From a checkpoint of a small transformer trained on Wikipedia.
Size: 18 layers, 6 heads of 32, MLP 768 tanh GELU, vocabulary 978.
Training: a variant of Muon for these matrices, 7303 steps.
MLP neurons of a small language model. Each row is named by its layer, matrix (up: input weights; down: output weights) and neuron, and shows model dimensions 48-143. Each number is 50 + 12 x the weight over its row's rms, rounded and kept within 0 to 99.
After each neuron's rows, "fires on" lists the tokens most often at its 100 highest values on Wikipedia text that the model never trained on.

L8.up569:42 24 52 61 53 67 35 56 70 17 75 49 64 60 57 33 35 49 49 49 58 59 83 33 31 57 53 44 35 57 57 41 32 42 70 48 67 58 37 46 47 57 60 51 49 41 38 66 48 53 62 45 51 48 50 36 63 47 46 43 54 77 60 42 20 48 61 54 43 33 62 63 39 73 51 46 41 52 29 64 56 46 39 61 39 42 54 68 45 66 47 58 53 52 64 56
L8.down569:65 52 47 50 56 67 69 37 36 40 34 41 77 66 50 62 74 50 53 59 42 43 38 51 46 62 29 37 50 42 55 49 19 32 66 75 45 48 63 67 44 48 53 41 39 37 49 46 42 34 59 42 63 43 45 39 61 54 44 48 51 39 34 67 31 31 37 55 67 15 51 58 63 50 39 43 71 52 84 35 53 62 49 70 61 50 52 43 65 40 66 70 73 36 57 67
fires on: "s", "m", "t", "an", "f"

L10.up306:23 47 52 53 57 79 45 28 51 53 50 36 50 68 61 50 37 48 64 63 36 49 43 40 56 56 47 42 53 52 52 39 49 28 35 52 65 59 68 44 40 58 50 28 65 45 74 36 44 39 35 33 70 49 44 63 31 50 49 53 44 38 79 66 50 56 41 55 49 51 43 60 59 45 56 57 74 28 21 43 31 42 50 34 61 34 59 52 63 56 46 56 50 41 67 39
L10.down306:54 45 51 65 71 69 55 61 37 82 28 58 56 62 39 56 40 34 47 59 49 41 49 37 67 68 55 32 62 57 36 57 54 35 52 38 41 80 60 30 52 53 57 18 46 58 47 52 56 31 71 45 33 41 43 59 53 46 53 26 51 59 69 54 57 51 46 46 63 55 59 63 50 43 48 50 52 82 37 45 47 52 50 45 66 63 38 66 51 43 50 71 48 54 36 32
fires on: " G", " C", " E", " S", " B", " R"

L15.up702:43 31 53 48 63 47 68 34 56 50 58 26 51 51 35 39 40 46 48 67 58 69 89 52 40 38 53 47 50 43 52 49 58 52 67 39 55 57 58 55 45 62 55 49 57 31 54 46 33 61 56 32 77 45 31 64 34 41 43 38 53 66 44 65 31 37 65 43 38 17 69 61 48 59 40 43 39 36 33 42 45 48 61 36 57 47 62 51 65 51 54 56 36 35 48 60
L15.down702:49 54 61 68 28 45 63 43 37 47 27 59 46 51 65 55 75 50 52 82 32 44 48 57 66 46 64 45 66 52 40 43 57 63 59 57 42 30 55 86 49 29 37 35 49 40 55 36 61 42 41 46 58 54 66 51 40 57 45 47 49 79 57 27 64 57 58 25 44 43 28 61 35 65 48 46 77 38 56 43 63 46 51 51 56 68 48 61 44 48 49 26 62 54 37 47
fires on: "t", "ed", "s", "ok", "ing"

L15.up708:36 34 67 48 36 63 60 49 43 47 60 50 50 59 46 58 66 30 39 71 57 43 35 54 47 63 52 35 44 23 70 46 48 50 39 69 58 43 49 62 45 60 64 51 52 52 71 49 78 39 51 58 57 54 54 53 62 53 61 52 74 39 50 39 43 32 50 56 53 48 37 47 50 54 48 56 61 56 51 49 40 74 21 42 48 49 49 31 53 52 59 31 53 56 70 59
L15.down708:50 44 45 68 49 54 48 73 45 36 45 47 54 40 43 55 39 48 56 33 54 33 29 47 41 38 43 27 51 74 63 59 44 71 58 51 49 75 48 39 45 67 50 50 73 43 13 68 25 38 58 54 53 42 48 72 52 47 53 48 41 42 40 60 47 42 37 42 51 42 43 43 42 62 31 62 65 54 51 61 71 57 47 58 83 57 58 51 34 53 45 47 71 56 60 44
fires on: " |", ":", "o", "|"

L14.up122:69 66 51 53 58 57 51 37 63 51 52 52 44 31 57 52 73 53 54 52 47 31 53 40 52 53 59 39 53 40 57 44 71 63 38 58 42 14 55 40 45 79 38 41 25 59 54 51 34 56 31 52 51 44 36 44 33 38 57 52 34 41 70 23 32 52 68 49 48 53 53 36 43 43 56 52 56 51 58 46 62 43 49 38 40 27 52 43 67 41 39 15 56 67 43 53
L14.down122:55 35 65 48 58 57 60 59 50 48 43 45 59 49 52 59 32 38 19 49 27 62 52 47 41 28 32 47 43 59 51 26 42 66 51 67 71 41 55 42 55 44 75 16 52 40 44 51 62 45 57 46 56 76 53 43 74 60 52 65 60 54 43 53 64 50 46 64 40 43 50 36 43 41 50 64 46 38 55 60 51 30 64 35 36 54 40 59 58 31 49 23 56 38 36 57
fires on: " rec", ",", "c", " sec", "ill"

L4.up349:32 67 64 64 32 39 56 50 46 56 70 42 66 40 37 38 56 47 50 61 46 51 58 20 47 57 39 72 47 43 53 72 48 50 38 62 75 58 53 67 54 42 56 39 44 64 50 55 34 51 62 40 46 57 52 84 57 49 62 49 49 48 49 51 39 84 43 56 22 37 46 54 27 47 48 39 45 51 44 62 44 49 31 46 58 48 22 51 44 63 61 54 38 33 50 54
L4.down349:38 44 63 45 48 32 67 53 57 69 52 68 48 42 24 47 46 56 69 66 66 58 77 40 12 45 47 60 56 36 51 20 56 39 29 61 63 60 49 55 42 40 67 39 50 59 54 63 36 36 35 51 41 40 45 66 65 29 68 55 51 41 63 36 47 74 51 61 54 41 29 62 26 60 64 44 26 54 47 62 37 57 47 39 65 64 44 67 51 46 52 69 64 40 51 52
fires on: "t"

L12.up34:42 47 58 62 54 54 86 59 46 57 65 68 45 44 59 72 61 49 49 85 41 47 48 47 63 46 55 45 47 43 50 46 34 54 26 59 60 47 55 41 34 50 60 58 45 44 72 43 24 47 33 67 36 51 51 43 46 21 46 69 42 65 37 59 41 69 48 36 58 51 49 37 54 59 49 29 59 72 39 51 53 46 46 29 66 47 34 48 54 61 36 15 28 38 37 36
L12.down34:55 67 32 70 39 46 56 56 36 56 33 44 36 60 56 65 39 42 66 67 34 52 61 51 60 55 43 36 40 64 41 42 58 53 49 55 72 63 65 29 63 34 53 34 55 50 62 49 50 39 57 60 52 59 50 45 53 50 59 65 28 39 46 45 53 44 40 60 60 49 68 20 45 63 62 68 26 37 51 40 46 46 38 46 50 42 46 32 67 52 36 54 39 48 27 42
fires on: "z", "ent", "ad", "g", " sec", " on"

L12.up157:44 47 44 48 67 45 44 21 57 46 58 29 60 48 50 57 40 54 48 50 65 55 62 62 29 68 50 56 45 20 39 49 61 54 18 43 54 68 45 49 47 41 35 47 54 30 53 54 74 68 54 62 44 62 70 44 46 59 54 52 44 48 31 44 38 41 56 69 63 50 53 62 34 59 38 47 59 59 64 58 62 54 46 64 60 54 32 70 44 50 56 38 47 39 79 77
L12.down157:58 63 27 29 52 23 49 48 60 68 47 47 35 66 55 50 42 50 51 35 43 52 44 54 73 55 60 73 54 49 79 61 69 24 53 60 53 70 52 74 55 48 53 47 35 46 38 49 47 50 53 63 58 53 47 62 50 57 58 50 41 59 39 53 45 41 41 64 49 68 57 46 55 53 72 39 45 37 36 50 50 41 66 27 32 72 46 35 57 57 39 66 36 36 63 31
fires on: "v", " bec", "p", "ult", "e"

L3.up343:64 48 58 56 54 47 57 54 36 42 43 43 73 36 39 43 85 56 38 37 56 50 43 52 49 60 56 62 46 58 58 59 59 40 63 61 52 58 61 30 33 33 49 55 51 62 59 63 59 34 46 55 51 54 68 33 28 53 43 37 72 30 58 45 53 48 54 46 37 38 64 31 58 46 61 16 41 51 25 62 55 37 50 39 54 47 41 65 50 51 23 61 80 43 69 58
L3.down343:46 54 42 56 38 23 55 47 39 58 35 49 54 55 52 35 67 60 38 49 50 42 34 59 49 58 33 74 63 49 52 26 55 37 38 49 51 56 56 59 47 55 47 62 68 61 49 63 46 51 49 43 48 47 61 41 46 38 30 17 59 34 74 51 39 47 37 58 59 61 54 46 43 48 45 21 48 67 41 32 53 48 62 42 68 70 35 64 57 62 19 55 41 38 63 56
fires on: "ir", " ar", "ire"

L5.up415:46 29 65 27 52 57 38 44 35 60 54 54 68 49 50 68 42 59 53 37 54 63 70 60 73 53 69 55 36 35 66 35 42 59 37 60 46 32 48 51 58 79 75 53 53 47 67 60 44 62 33 63 47 38 57 49 49 58 48 48 72 47 56 59 52 52 59 46 45 43 37 34 81 33 56 37 58 38 54 28 33 48 58 58 60 49 40 42 15 85 64 48 35 69 65 63
L5.down415:35 38 63 32 52 70 57 30 38 70 68 47 74 52 65 71 30 69 50 36 68 50 45 39 53 37 63 41 44 36 59 41 66 57 51 53 60 36 52 52 47 70 62 42 42 68 74 61 51 45 44 67 43 42 55 33 62 33 33 65 56 60 62 52 38 67 57 54 25 59 30 49 57 48 67 65 54 60 46 48 49 63 46 69 56 43 49 41 44 63 58 57 38 73 64 37
fires on: "ind", " out", "and", " off", "ood", "ff"

L13.up719:52 63 51 40 44 44 62 29 50 57 66 63 29 57 44 59 62 47 43 61 47 52 55 58 61 33 56 50 57 30 57 28 83 48 45 50 53 39 54 35 38 55 52 51 43 48 74 52 41 59 60 46 40 45 50 59 37 56 70 58 40 61 64 43 59 42 45 44 42 32 66 55 49 53 31 37 63 42 30 47 58 76 45 45 35 46 43 58 64 40 50 35 36 56 39 57
L13.down719:50 56 48 60 55 55 41 46 49 43 55 39 51 47 65 59 70 39 27 51 56 54 67 42 44 44 59 34 58 37 40 51 60 55 53 56 54 43 42 51 47 56 48 67 39 67 53 44 45 66 44 69 56 42 58 42 43 39 20 63 43 50 35 56 37 60 51 51 47 60 79 45 52 42 61 51 63 24 50 54 68 45 15 55 45 42 49 41 38 38 51 27 45 56 46 42
fires on: " rec", "c", "ec", " res", "og", " sec"

L6.up438:42 62 65 23 54 60 50 42 40 52 60 61 33 53 52 53 60 33 61 72 42 39 53 55 60 73 44 59 55 62 51 43 48 46 57 44 52 46 49 46 26 51 58 39 46 57 42 38 36 57 48 30 50 80 49 30 60 40 62 53 39 59 32 47 58 58 60 31 70 47 35 26 62 40 56 55 44 52 59 52 32 41 57 47 34 47 55 39 43 61 41 25 55 58 23 22
L6.down438:57 44 29 46 49 61 66 45 48 65 37 52 13 64 46 27 74 52 46 48 56 27 62 44 45 45 53 48 54 51 78 63 62 48 72 71 49 50 57 37 62 53 69 52 45 50 41 57 58 46 49 44 32 47 53 30 53 39 69 64 46 65 55 47 45 63 30 65 76 41 37 44 48 14 42 46 36 44 51 36 71 37 40 52 48 38 52 37 63 49 39 47 45 34 42 35
fires on: "ent", " on", " us", "us", "el", "{"

L7.up554:42 37 38 53 47 43 34 30 62 66 46 52 44 62 47 33 39 62 53 49 59 60 46 37 39 42 41 56 55 43 49 30 39 48 49 70 45 66 49 72 72 48 64 43 46 57 58 46 78 37 51 65 39 84 52 40 42 55 55 43 49 49 69 49 57 61 46 56 50 49 53 39 36 71 39 72 52 47 43 59 44 70 43 51 44 54 46 53 57 54 56 46 40 38 51 74
L7.down554:56 42 50 60 60 51 33 43 30 43 71 59 55 81 43 45 69 55 46 28 48 52 51 88 30 51 52 51 53 62 45 34 65 71 52 33 44 47 35 33 46 38 63 79 47 45 56 36 61 55 39 34 40 56 58 45 46 55 60 45 42 50 50 33 36 46 59 68 47 37 66 47 54 66 31 41 30 53 58 53 53 45 53 63 48 56 47 69 30 61 43 47 64 33 60 46
fires on: "ip", "t", "and", "en", "orld", "ore"

L4.up422:67 73 62 48 40 48 55 37 39 64 60 46 66 43 50 70 34 36 75 36 49 44 71 60 45 14 54 47 50 44 58 62 48 46 52 56 43 45 37 40 48 60 58 57 22 39 46 36 60 43 63 58 52 37 52 36 50 45 49 41 43 54 56 43 53 39 72 51 46 39 51 42 51 61 56 47 52 39 41 77 27 58 50 27 43 67 75 59 64 62 54 47 41 46 46 61
L4.down422:70 69 74 38 36 59 57 37 33 45 68 51 62 68 48 54 35 29 71 56 51 49 55 73 42 19 56 43 57 53 62 33 35 74 61 50 35 36 39 41 33 53 52 59 44 54 43 36 62 63 73 33 54 36 60 50 53 38 51 34 33 36 65 51 46 39 40 37 40 51 41 42 45 46 50 61 49 46 52 62 39 60 48 28 47 59 72 73 59 63 45 53 50 29 44 49
fires on: " pl", "pl"

L14.up230:68 59 39 65 49 40 64 52 61 58 60 58 33 38 54 55 39 42 43 24 43 48 51 62 31 30 53 64 53 46 39 22 62 26 56 34 50 76 53 61 54 45 43 31 51 50 41 44 49 57 64 55 51 54 69 40 58 44 54 34 49 31 55 39 57 30 50 56 28 44 59 58 49 55 51 58 64 48 55 48 46 41 47 16 62 31 47 60 75 39 57 45 55 43 54 24
L14.down230:35 51 57 52 47 73 41 67 23 45 58 72 34 44 56 64 31 55 70 35 32 35 42 34 53 55 50 57 70 51 31 49 74 48 44 68 43 33 27 86 65 55 28 46 65 48 49 72 43 62 59 40 60 60 61 63 57 56 73 44 58 59 44 58 57 59 38 56 33 45 43 44 29 46 31 32 52 52 55 41 29 46 67 67 45 61 40 56 51 50 48 51 45 37 46 49
fires on: " S", " s", "ir", " d", "is"

L5.up170:56 76 36 34 40 57 51 46 57 35 42 49 49 37 37 62 55 65 31 56 41 62 59 56 53 58 38 34 52 32 58 27 47 56 65 45 59 45 66 61 46 52 39 53 32 46 47 63 75 41 56 51 37 54 42 57 35 39 24 65 54 65 43 56 47 43 52 21 51 47 63 65 97 61 48 54 72 52 51 29 44 38 37 37 66 62 35 48 66 57 56 37 50 59 51 42
L5.down170:59 40 54 46 41 41 22 53 64 46 68 47 63 58 64 39 44 52 37 62 55 40 46 54 50 42 62 44 33 68 49 60 62 53 44 45 46 61 48 51 60 33 57 47 40 42 61 25 34 48 63 41 63 40 52 32 50 50 36 30 61 39 51 68 42 60 44 48 59 61 35 60 75 47 42 55 44 59 42 32 44 49 40 57 32 55 52 42 43 39 54 57 34 39 50 49
fires on: "w", "ld", " with", " of"

L10.up63:38 66 60 59 45 46 46 57 56 57 53 40 42 28 51 27 26 54 67 41 42 44 58 53 41 53 38 53 78 58 56 51 53 53 61 43 51 61 47 60 69 70 36 56 30 30 42 30 44 28 51 57 55 40 34 50 59 47 57 35 41 63 60 37 62 55 47 62 66 39 41 39 24 47 64 55 41 46 52 70 41 62 45 54 60 37 52 62 62 59 68 69 68 60 51 61
L10.down63:54 55 27 30 44 60 54 49 44 37 38 28 40 39 50 49 63 53 59 49 63 49 21 43 59 61 56 67 49 70 52 49 39 68 41 40 46 63 61 42 54 52 48 64 52 65 46 44 36 46 37 46 67 66 26 52 57 68 65 53 62 55 34 64 50 54 54 35 55 46 74 65 54 43 53 50 52 44 52 52 51 48 48 60 49 74 40 48 50 69 40 38 51 61 41 80
fires on: "m", "ish", "h", "l", "iv", "erman"

L4.up67:46 50 54 64 49 53 37 43 40 48 40 42 48 20 54 36 52 49 47 58 34 48 56 61 49 75 64 40 56 49 43 53 49 38 45 76 44 64 59 60 55 33 52 58 42 47 67 47 23 43 54 36 66 56 60 34 34 31 55 42 62 45 52 64 49 47 44 48 35 32 56 32 64 61 58 42 42 46 55 44 33 39 53 51 63 41 43 47 40 58 55 84 65 35 57 55
L4.down67:36 53 55 50 46 60 43 30 42 52 46 64 40 47 51 34 47 58 45 56 42 53 61 50 42 66 45 46 30 47 62 37 55 50 46 80 41 55 56 61 41 56 67 58 37 55 74 66 51 37 44 24 60 58 81 36 47 36 65 36 44 37 58 44 50 70 54 39 55 40 37 42 47 76 50 50 46 60 63 33 57 48 31 49 31 47 54 45 55 49 63 59 53 54 41 75
fires on: "aw", "ury", " An", "ire", "ure"

L3.up299:40 45 47 47 36 29 28 67 39 46 61 40 47 47 59 36 67 48 44 63 44 55 61 59 44 57 41 67 39 44 38 47 52 68 54 44 66 56 32 48 51 36 51 40 30 54 44 52 47 55 74 42 73 47 57 55 36 72 60 43 44 62 52 50 56 49 56 53 13 22 31 52 66 44 41 41 33 36 43 83 49 51 52 62 56 52 41 28 47 39 55 40 58 50 30 61
L3.down299:41 49 55 39 38 32 49 64 39 65 49 62 44 38 51 47 56 54 69 59 47 55 69 42 29 35 41 76 59 38 44 52 56 62 44 58 64 53 34 58 52 37 67 30 49 57 33 52 43 52 50 46 67 53 58 50 39 68 61 48 41 38 54 53 44 41 49 64 30 56 28 45 54 49 29 41 42 52 48 56 61 54 77 47 57 75 56 32 44 44 45 57 60 35 37 65
fires on: "t", "att", " ret", " att"

L14.up651:53 54 36 43 45 46 61 43 59 49 53 82 58 67 66 58 60 62 71 56 54 42 45 57 40 70 67 57 46 23 52 67 36 41 47 61 46 58 48 61 33 53 37 61 60 36 58 53 44 48 20 64 41 36 69 50 55 41 43 59 52 25 61 55 43 50 32 43 60 51 47 31 70 45 29 52 31 66 66 66 31 54 63 44 38 56 60 51 57 49 48 40 39 47 60 38
L14.down651:33 68 58 65 43 53 33 47 65 50 76 41 43 66 51 71 52 62 41 48 39 72 47 51 54 50 32 25 52 49 35 45 51 48 50 62 58 32 26 35 54 37 40 38 37 43 53 53 56 43 42 52 60 56 47 61 41 41 47 53 61 35 50 55 60 66 35 60 46 53 34 50 45 32 32 44 74 55 47 59 36 43 53 51 62 71 56 46 45 52 44 59 53 68 45 30
fires on: "in", "o", "as", "or", "he", "en"

L4.up658:45 45 66 48 42 31 40 54 49 46 66 38 56 41 40 37 49 57 65 62 35 43 83 48 30 29 41 55 49 36 50 45 40 53 48 66 62 79 42 63 61 33 58 34 36 62 53 47 44 51 67 53 46 50 55 37 57 55 53 49 56 42 60 44 61 70 45 40 59 41 36 32 65 57 46 41 53 45 50 58 46 65 38 45 59 56 36 40 52 61 61 72 52 48 57 85
L4.down658:35 27 69 56 44 35 51 75 43 66 48 66 48 42 44 39 52 66 65 50 58 52 86 50 18 32 44 63 47 42 53 36 60 52 38 71 63 44 39 55 58 37 65 26 39 61 35 49 37 46 35 54 50 35 49 56 59 45 64 45 44 28 63 49 46 68 44 54 54 41 35 48 44 52 47 52 33 41 50 55 56 51 56 50 65 60 39 60 51 32 58 77 62 42 51 73
fires on: "t"

L6.up217:64 40 55 51 39 41 67 62 48 39 58 52 47 60 40 44 54 69 43 39 72 53 57 57 50 51 36 51 40 47 46 33 52 49 16 63 56 78 44 49 64 49 47 44 28 53 52 48 39 44 58 63 65 32 67 37 39 77 47 49 30 48 45 41 60 40 58 52 48 43 58 38 62 49 69 34 63 54 51 55 42 33 44 47 39 57 61 40 38 49 40 76 60 38 52 64
L6.down217:56 33 65 79 53 47 51 49 57 70 49 41 45 47 74 49 56 39 57 39 51 43 89 51 44 55 73 54 61 63 46 41 36 47 34 48 57 41 53 29 68 54 50 39 47 49 49 28 49 41 38 52 62 63 56 66 51 55 58 45 43 34 40 58 56 45 35 26 46 47 43 72 55 38 45 61 39 57 49 49 42 62 49 58 60 49 20 58 75 44 35 61 33 43 26 63
fires on: "it", "t", "T", "ut", "ot", "y"

L5.up737:50 35 28 56 53 43 48 63 50 56 53 68 58 61 54 25 71 56 54 46 40 42 41 45 53 40 32 50 46 43 57 45 45 31 55 50 28 61 46 58 58 53 39 58 57 49 60 59 51 52 61 68 42 50 62 64 58 19 39 49 70 71 51 26 69 52 27 37 33 21 50 40 56 42 48 47 44 50 52 56 58 50 46 38 52 69 38 49 56 59 35 51 32 61 46 48
L5.down737:46 45 38 67 57 53 61 35 41 52 48 71 64 52 30 41 53 41 43 45 76 31 58 57 46 48 44 47 44 40 62 52 51 26 52 54 25 64 45 47 63 51 54 51 58 41 47 55 41 35 63 45 36 68 64 63 70 26 47 50 55 55 49 54 52 37 54 49 47 51 44 73 58 47 44 08 49 59 48 59 42 48 45 48 74 60 48 33 38 44 20 39 31 54 55 53
fires on: "ak", "ok", "inn", "au", "ah"

L12.up412:52 70 77 52 40 58 30 65 52 64 63 55 60 60 61 44 48 34 52 65 52 54 41 69 56 26 44 54 36 48 53 33 42 52 31 75 36 61 44 66 55 73 67 49 48 19 47 48 27 26 50 49 36 49 35 62 59 68 49 45 27 51 59 46 54 51 55 55 42 49 51 51 59 61 59 45 58 64 56 62 37 36 55 38 48 55 56 39 78 39 60 47 27 55 34 44
L12.down412:28 36 44 33 60 65 54 51 56 55 43 65 51 29 55 54 62 48 38 49 67 42 56 65 45 52 42 42 43 68 51 43 58 42 65 57 53 51 54 42 62 46 23 59 35 49 28 59 75 54 35 52 33 34 52 67 57 58 43 51 65 61 68 38 50 40 48 50 51 57 40 55 47 49 49 49 50 36 62 43 47 37 37 49 57 21 48 64 59 37 55 46 61 66 69 48
fires on: "k", "l", " l", "n", "ut", "an"

L10.up519:59 54 38 55 33 58 63 24 53 48 38 52 69 66 60 47 62 56 41 51 34 48 54 57 70 37 31 26 48 46 62 53 45 31 41 69 37 52 46 55 42 51 55 40 60 53 68 46 43 70 55 68 45 54 53 42 47 21 37 48 46 42 78 48 47 53 69 36 47 27 39 32 54 54 71 29 47 51 45 54 44 48 21 50 77 35 35 56 50 51 45 52 44 49 43 48
L10.down519:64 84 57 64 51 39 53 48 27 63 60 66 45 57 18 58 49 38 34 47 49 59 60 34 40 60 58 34 48 50 53 43 45 67 63 43 39 66 40 17 62 39 72 47 53 37 42 58 47 45 45 23 58 65 54 59 34 44 46 40 80 52 53 42 38 57 33 67 53 42 29 64 36 50 44 32 43 44 53 43 41 46 64 49 49 51 28 35 65 44 57 59 47 50 48 54
fires on: "5", "au", ")", "ak", "ran", "ound"

L13.up682:55 46 46 61 61 61 47 38 28 59 48 48 29 38 58 49 44 43 60 61 61 44 51 71 48 64 45 34 52 53 53 41 50 50 54 56 47 54 89 57 43 88 44 47 41 55 30 55 29 33 36 66 64 53 24 61 54 73 41 41 42 72 37 65 32 60 54 60 59 51 37 41 29 59 77 58 63 35 40 72 59 44 33 56 46 31 29 54 54 50 39 48 50 55 61 52
L13.down682:62 53 35 70 44 37 57 37 54 61 69 46 55 60 47 63 55 57 45 57 59 84 42 66 70 77 53 71 47 64 52 46 36 41 46 55 50 58 47 46 41 22 41 41 46 65 32 78 54 26 49 45 61 45 48 74 46 61 43 32 51 56 60 54 50 53 39 54 55 54 64 53 61 37 43 35 52 40 45 51 58 19 62 65 32 29 64 57 68 26 53 62 53 58 54 26
fires on: "ig", "ag", "ang", " cl", "l", "h"

L3.up35:65 61 60 34 47 43 50 46 59 55 54 60 35 37 67 66 41 39 59 64 60 55 50 55 60 37 55 41 55 47 64 62 49 47 41 59 41 48 35 53 28 35 63 52 50 48 57 51 75 29 49 53 73 47 55 44 44 51 53 43 49 49 40 58 43 34 75 57 58 51 71 61 41 41 49 29 59 39 50 69 06 59 46 34 42 57 46 59 23 53 43 54 09 68 46 26
L3.down35:57 59 55 46 44 51 46 37 39 70 55 63 76 47 61 72 65 28 54 69 64 76 55 49 47 24 40 53 44 47 51 44 45 46 57 73 57 43 60 42 54 28 48 75 44 38 33 46 49 28 40 40 29 44 80 48 43 53 58 48 57 40 42 75 55 60 71 58 48 67 52 43 33 44 47 46 42 37 46 60 37 62 40 38 50 40 42 46 26 53 51 40 34 65 26 37
fires on: " al", " e", "pl"

L12.up495:42 59 49 51 33 48 55 38 59 59 61 77 44 51 54 55 71 58 70 48 50 53 65 61 34 63 46 67 32 45 38 62 38 39 53 64 59 57 35 18 56 66 53 44 58 44 55 54 49 40 49 54 56 36 59 64 56 65 46 62 49 42 42 39 48 69 53 67 53 60 57 44 49 52 37 64 58 46 54 50 50 43 51 37 57 43 64 40 51 64 58 34 46 42 59 39
L12.down495:36 43 45 38 60 37 57 57 72 43 40 46 47 64 44 55 87 31 35 63 55 49 59 47 52 34 61 53 66 54 44 44 44 49 46 35 28 61 38 58 45 24 56 61 60 59 31 39 44 67 55 62 40 51 68 59 44 48 45 49 50 61 41 45 48 34 51 46 69 59 55 44 43 42 73 38 19 49 43 53 47 43 63 61 46 63 46 45 75 51 37 45 47 32 59 68
fires on: "t", "le", "in", " cont", "en", " ex"

L14.up567:62 47 50 41 33 35 44 65 52 52 62 59 58 49 70 53 53 64 46 50 52 36 36 55 53 24 50 50 45 55 58 50 50 57 65 55 58 37 40 49 55 67 37 22 21 40 54 52 22 60 58 46 53 56 52 32 50 42 40 40 41 55 57 51 33 73 66 38 53 47 44 42 41 25 40 36 45 68 42 63 40 55 72 44 37 37 59 39 66 38 81 48 27 51 33 55
L14.down567:45 48 53 45 65 67 45 61 44 66 46 49 47 21 39 68 41 37 46 40 48 48 55 56 25 54 47 43 62 48 46 37 38 33 55 52 62 66 48 53 65 41 53 54 47 55 66 47 39 32 31 39 54 48 60 26 40 41 51 54 56 51 48 47 64 56 61 27 47 27 36 51 50 65 53 53 57 34 59 56 64 49 44 63 53 50 49 37 55 66 54 53 57 38 65 47
fires on: "m", "an", "2", "ly", " more", "l"

L4.up614:50 46 75 21 62 46 57 19 37 84 72 52 66 65 55 54 45 52 53 35 36 59 62 60 43 64 43 47 48 38 49 33 48 53 46 58 55 49 39 58 67 60 71 67 42 59 41 64 45 59 37 55 47 59 37 41 56 51 40 39 28 47 53 42 38 54 62 55 45 59 24 33 43 43 63 50 56 56 40 41 40 46 70 41 54 68 54 52 26 40 30 43 38 62 49 61
L4.down614:32 51 47 38 48 66 52 45 57 48 83 50 66 48 37 41 43 71 26 31 53 44 35 29 45 13 70 57 28 59 52 35 55 54 38 53 45 50 61 39 54 55 58 30 55 49 50 48 59 40 61 50 28 54 55 48 60 63 40 52 31 46 62 60 53 43 47 40 69 60 37 30 74 57 49 33 67 54 57 43 49 49 65 44 76 28 49 60 41 40 45 40 48 23 49 53
fires on: " out", "art", "ell", "ood", " New", " over"

L14.up36:55 39 66 54 48 30 37 56 39 42 55 39 19 46 72 58 31 68 52 35 38 33 73 51 40 39 64 47 47 55 44 41 70 41 52 50 55 67 24 65 46 58 52 53 51 51 48 41 58 65 69 42 51 49 49 69 34 52 67 36 56 46 36 48 44 44 70 62 39 32 70 34 63 41 41 69 53 46 52 63 49 57 45 38 39 75 38 66 69 61 57 39 54 40 46 40
L14.down36:62 41 20 36 54 35 45 28 66 69 52 53 47 37 37 58 30 42 64 51 69 52 43 46 46 60 83 38 50 65 48 53 56 50 40 55 45 56 48 30 42 55 55 52 62 50 49 66 47 25 52 45 62 40 58 55 51 32 61 59 52 33 74 25 46 46 73 54 29 52 64 51 45 46 43 36 45 43 43 55 40 35 39 67 42 48 45 37 53 29 32 58 59 35 57 65
fires on: " m", " s", "s", " c", " t", " d"

L5.up411:58 44 37 28 60 61 41 39 50 46 46 47 55 31 48 47 58 62 58 54 53 70 37 41 55 38 69 69 35 36 25 32 54 79 25 55 32 27 55 55 51 64 35 67 54 54 64 59 57 60 67 60 40 72 68 50 51 49 36 58 61 66 50 60 76 67 44 41 59 56 57 61 68 39 71 20 65 33 54 37 44 60 30 55 55 52 36 40 45 61 49 62 57 61 64 61
L5.down411:76 20 44 46 71 39 60 41 65 59 52 55 62 57 61 69 58 58 56 39 47 67 43 51 41 46 48 48 34 56 51 36 44 76 46 57 40 37 41 48 56 56 32 46 37 44 56 42 59 53 50 63 57 66 51 44 36 47 28 34 60 36 39 31 56 59 32 35 59 53 50 70 62 47 82 32 44 34 43 39 38 52 37 71 52 60 39 79 40 43 62 47 37 64 53 44
fires on: "ow", "ff", "amp", " bec", "own", " off"